config.toml
n_head = 2
norm_eps = 1e-06
init_std_o = 0.00882
lr_mult_o = 4.0
lr_head = 0.00462
schedule = "wsd"
MLP neurons of a small language model. Each row is named by its layer, matrix (down: output weights) and neuron, and shows model dimensions 0-159. Each number is 128 + 24 x the weight over its row's rms, rounded and kept within 0 to 255. Numbers have three digits each.
A block is one neuron, or neurons of one layer that tend to fire together. Before each block is what it responds to, as a language model described it from the Wikipedia text at the highest values.

Responds to: Acronym inner letters. Capital letters continuing an all-caps acronym or abbreviation after its first letter, e.g. the S in NSW, P in NYPD, A in NBA.
L6.down179:136127128082108133101127149160117170124143146116124141144138112141092107130184138132127135162066129127138139176126115132083121121116086116086130113126127100108130115132157106146101148111105117080141131136127093146160119139139109122087131110147121127111142119141193167060127111158127089126155157113118103157110131132110118141126141150103117134155184151108156154171094146080148140141088155132107151097121088160146103145112107123130113165151144122149134138098129164077138163149116155
L6.down301:143107106096128148154101140128120128148109118099152147112156158101155141147091146102136109126116137120129180124109095126138156162114106141104117130078080141107108132153127142101145181137134114132122126129124151151137171180124113130109123136138135136161123113109167100149111160114086156138125112153127125130156154164086140104101120149099104119150141112149129146137117135126128105183116112121133176111174158132169128189091094135099090165125106122139114091043112138138144130089149122
L6.down521:111151148157152118130117165154129153112121119146158074088097114139120145149125138116145121140147122105120108123091140152129112133142124149130091145149104119156132118135103128115137150117097127141144098149175126131148134148164155136089148112148114134138154135146118158173174137070144141166161155110106158114072108117114112167112137158152076143112177098088170152088095120160090129085107139100160157162151086135134089146125108105129115148114138122112104104159134113147114140140084091
L6.down565:131151086165144130135140134091082115151128135122111142108120163074115154150112098151137102140158129110147162157164093142138123094129121127143134130126151153129178104067139131123121115146140159112119088122141149095147118153097110146133101119116111146150153133117119175138184129150124109108114124120143138095144175110099086136124099093123140113144136143165084127094104126104108136143106097105129144162139070122131145160114166083111139157123119143106111118156127133089179161137153071

Responds to: Adverb -ly suffix. Fires on the final -ly piece of split adverbs (usually, typically, ethnically, quickly), plus weaker hits on "Bally" and some prepositions and pronouns like in, during, she.
L3.down106:151109100143119131165148111147127141118113136127160158150152163134098156162114118116166118127129109162161128125168110140137145155092149148102141093134120141145138098111168104152146114092124087135113100168145118125156129152116123128173085155113135135111131101113129112149127077094150095118124160101133137123121108135102104137079063140160150139069125124119102104134175133088171104112137165144136142117091154118114122051134108113125144156120121103085153143140142148105159116142089114
L3.down253:179136156109117107141117151117130109103154126115142122138159144122144154114124113089138134128125094164152127147160130130146109078111115092151157113087127150142101141143119079114123128085118170128111114100101147113112159143135136114134140139146151155136154169161125071120149113107163175113110115156101129073146124104139127184103104076112157116152140123099141120144112062121144194129110129147133089118146152137107116124097117141133139147153123168178134136153149119129103118133176089

Responds to: Split-off capital letters. Single capital letters (mostly C, P, A, O) tokenized alone, either inside acronyms (F.C., RAF, PPV, COVID) or starting split words (Current, Produced, Origins).
L3.down80:135136112115124164106109125163146108130126149114106120169129137115122103139130195134140159132164132167150131133116092138150129122102153136117127115107126141090126067070136098126135159141114122107037152116137074179129145137139124144145118123116117134131106089159149115112146147145110172117127107100102094140087132189102126121124102104144172111158114153110124123163120176119104142123153140137112128148157114112150122131164094118151167108116152160139138082100124093147126118154150123
L3.down382:159135114125165170126130120116129158131125123124118130123081098094127127124101145128118157128148101086106158113097091116154143139113131127139074143110097119107144124136153162136138136136108068086118154133117104192170142123120152134135129125136140156120122147107137134102102156150144144151097112123128160094130152119120113175078133131111162102127136135130139076149095165139148154103109127160105141079125132179097146147110119174105153125090136167168094121136109126083170107093086119

Responds to: Mid-word h fragment. Word-piece tokens inside a split word, mostly h after a short capitalized start, as in Mo-h-s, A-h-med, W-h-ile, Be-h-ind.
L6.down16:149140163079167115135147146085123109156165109119131181160101098157125139146131113084154146127149104099164091132127148118158105172095107163125105169139133093127120132079169158103114096098113144096140061119163144114131106112122123117124109146119096148085101143155121121140106128139166130132115156115142135112125160104146118120151093171128134123118154142130131134152142165116105134102127144105124118177078101104120154127160173156115111139138101112126168123095116123149110116089152135
L6.down132:163155135168117122093127115151128126100128124126099126142138115129096134109127125130155132131123160131109095128104173135160117150149100140099100155123114088124147115105148132144107163117151151113089152102163158160136144163164165101143136086122126142143126080119176167082120119142161126108146093106114109121158075114135117141095124139110148136191130109145104140078139136103120099123133125128155140130148141126093109164108158095092144145186086119127166150120137079167127169087131131
L6.down330:124110121121151140099178135151139114136136126134142103107118171114077139124142145130100110143127176103109158172129142113124137092129131102111127120131070154079111155078084158119112135154100132127131135137125153139134096118153130144087187125143105156138118104110100149135134079133139120106115119119134123135153144070169141089164142110149147143118101089143139168153088148124115182161131150148182165097141161153111104108126118124146144158101117121154126176153113094123135145135100119
L6.down331:101162085133118142161118130103123155164102139131134086175157188119148131146121141108145147121092140132120168128144119135119142162172124090137055140131164133140085102126093146101166122116116155103144111105110097088132082125111137126115133150146091114147127156117129138087123094168131148120156125109136169111143114103106142124108109171105184154129093120137101138156113166098117156171133086119114122088135149121184117106151103121115124137095110151141117126143112122123157106116134106

Responds to: Capital P/T word pieces. Single capital-letter pieces, mostly P, T, S, at the start of a word or inside an acronym, such as P in Post-Apocalyptic, Paul, Prix, T in MTV, CET, Texas.
L4.down0:116107159143099125114102181083139139122100119121098170086169163134134124095105111118114135160119138119091122095129140101122153105170102150180092108101118126117131127139101150140123143162086110130137107170151120158148153141134131129133117138155129121121121138135149156111139105135096148096142118114131110144120115169119139153139130148151113099095067097112134164144146161145147189117094123123125153129153134131105125165139123150122103062094124176128061097178122130124143118154107110
L4.down60:158132133143131161186142170158086107145114112078141127130121134124160106130103136106113083099084111146118187176129121115123160102100107160146127148143156129117171156137131128149122174124108156144131134110140123158138072100123121118131134088107094101116110124125127140159125129141163120111137110131161116092137149051132096128162157109131150115125125129151121132145121121135105135078179133134144122106095116120126127122116168157116129145137145172146118130147181087124134140080176137
L4.down267:121162136112177090116111161115109133121148115141099079153109088143157078160138112143133157143090110094138141129127131118131121149138141150085164098087107147113154136147156130156129143155118152132137130142129102146121098139144145123125162135078091078119148145072115107131147147099138133122102147124119119140144162081114125171180100147132115174115128165135137120161131191177107117170088146148131121141115132123118111094132087088129119160157126152128112109132096134103151149099107128
L4.down295:138109099138142137161093137125134137118156112128136074131132111122129126096095153116120154105137125137177101138115121104122174125118058140122163128136127082129136176159096124129092154177136107117134127134133121135143170129109131127143145147128151173142113132151144116089143153104143113135096144115103103147084134102107074176148124124115114071136161131112113101158075157121147134145152092137110159140145106167093105099104118160145104165122149152146085110153097143113104116175150113
L4.down381:112128103126098088132169114158138107144163115118118102084159115124164125139129108153145136100154108133129130134147153120108132140117111173107157125143160154126177112154162114130120149134121120087114139104161131124181156087110144104152112092172155159086134142113149127099152145076122129126152140115117161114093093142097141151122105141140137115118115124157160112173109126125076124130123108159084152091133105146081139158147121155123122096158070138178123109114122116084102140142127085
L4.down411:120131142146114168119070092141123101131138127120119103149119125089094124124118166128141132155086091148113114158113091124108171114156159128114144116134128143070132134127146102137146153150099115103146156097167099154139116125109140112144167158142143119138142098145145163151102124138106142131108128158120126133145160118163099156138123135137095109148142117112103104163112163115173085093157158144149120107112085134092108136102097126120145142099146110183057143153120106089107164173136096
L4.down474:136146130115163143168153114118142097109097082151101168132109156119103122145108134093153107145160114156104167111124126075095132124135129102119132153154092100140125160148144136109186156095128126157110155186109127135129141153121104149102131179154126120116138110108108137137122151128142121151129146132122123068107128148094140136142085138116159146135143095081103139183134125159124134079148097067106099106142117138163113141105141123173116134134137138121075119105133112176130123144096120
L4.down527:122128130167108184109101109104099117168155130137114123157116108134137092165065095111099101115127089137117131146125096110117149095171123168159082119137087125128136109170137157141156145129139084125126142126144109171166126157145125159086126122121108134119151102143163167135146174117115155160108151150161123141120136121137167158118124091116186101141146163110134117119095136137084128179114144159117149145142122134114133162119119092110142119111125124131136101128141127078166120149107086

Responds to: Word-piece continuations. Mid-word pieces that complete a word: adverb endings like ly and ally (Additionally, formally, Frankly), Mc in table surnames (McAdam, McNamara), h inside names (Copenhagen, Takeshi).
L4.down48:097106071115163173122148121133118175122114116168130108118118176144130103108134137100153199160146129151155101131165123096134148158119102123129142152124150138125141121126142137118120131131089124134164145074087141170141104109100084137099167164160140132083138141180116123152152148136101128121120070120076132138110127111129151116086138136173140164164135150124140153139139147099131106127156132147130138091112116133151135089122101083104105173123122140142115136142128124132106161125165104
L4.down105:116154115105120164123156113121147113100139137101165194156145130168091152138131128115153130141149112127122112142150073111150143097106144085146162123101142117096123100105112152133106137109143067151095114128146099170131091115131152117161108135122137107099135113112118117162159144098117107120095118121113143086120103131157156087179123152142106154168108173086132118104159151121120166125114141136075173148142138152121099141144109166163104132137149117106135133118099165120136082137115159
L4.down396:111121166107103138115135105128131178152146156110084122155149083173108114134126121138118127096106133159119154135149165111131113128120185076101112093131123085146143113106136140154103103104165107127140155125121119121134138078130078150105144133087116145126136134158137100161089140124158129136142154119142131104157129109091116100109109124163117110128150156078120140148165148140157121109116117078133175124140131153129135144151166085161134136082115099138118099079111182122076146125140129
L4.down414:093092100114133167141110125120128127133129133145101142181104126127099122130160147139165105131151128099076150095162146150137178119118146168100128151152145144146104114082089166145136097174145134122120117143162117118115115131066146143145168119125113114124101103067167128187118103109170146118128100168130111131138115124126125119149171124092136123106168113137153121118142150105160120066163122164153147098124127111120072149099113128124133105103123133150121123104112123121157122109114095
L4.down491:131130151121153109131096159122131145115137125100140133133114088119140119118142102145139119135129110134112126109160102168133113106154153102085107148149115146096092106123166099082108116130080154146128168105133150121131109116110147102112132132147104144164109151101132096136157095088116153141144140108140176091098116110097136170093145125141096120168095102135142143158182163170125133114089190114114135155114100130097100178143133135094139130125151112148110089096122183134140074133136098
L4.down569:125142156088112122141163121140142218136141130128093072148135137157147128104096131146123109056116134177136088154136164109130106169110113102133127133155148106149085133123122146102169151085161136106154156112152166156099113121104129111145125131140099108118101135118142087142117137150133168107105116118125120092107104144107098118103121135115145107158163120125103127168135166115161082123145109097130145112126126123157163157127188122118094114120123138153129107105112150157107146115104127
L4.down599:151161140149142133138097142177146154119141143083134088151133136124151102103128175127117135114141137131129134156120122114149149090092111132143130128108116145130098104165156146121151086162100087138086159118160088154098127091086080107142137142137157132100097132106120117176144160079118103164163130156090094132143080111097122131120125143116139128057107122125114104147145140128157165140112175166147096154080138130119138119103098167129143110101119134102143120125114129125115117168146123
L4.down602:128132177083126128126122172208158132117168129128133127178138095127166135123126135099128115115163110140128129117159120111154141144158144194148146138107173155133106138151142134165156125114147100154139112139121106129152117076141140084096119133107127132096076153116104164137148083106124100116108134144151137138136121172092115111153118152141161145124144136123130114071155121120097167112125143175099135114111124127105124132073105122095163129128130131129120094135116132087125074134150140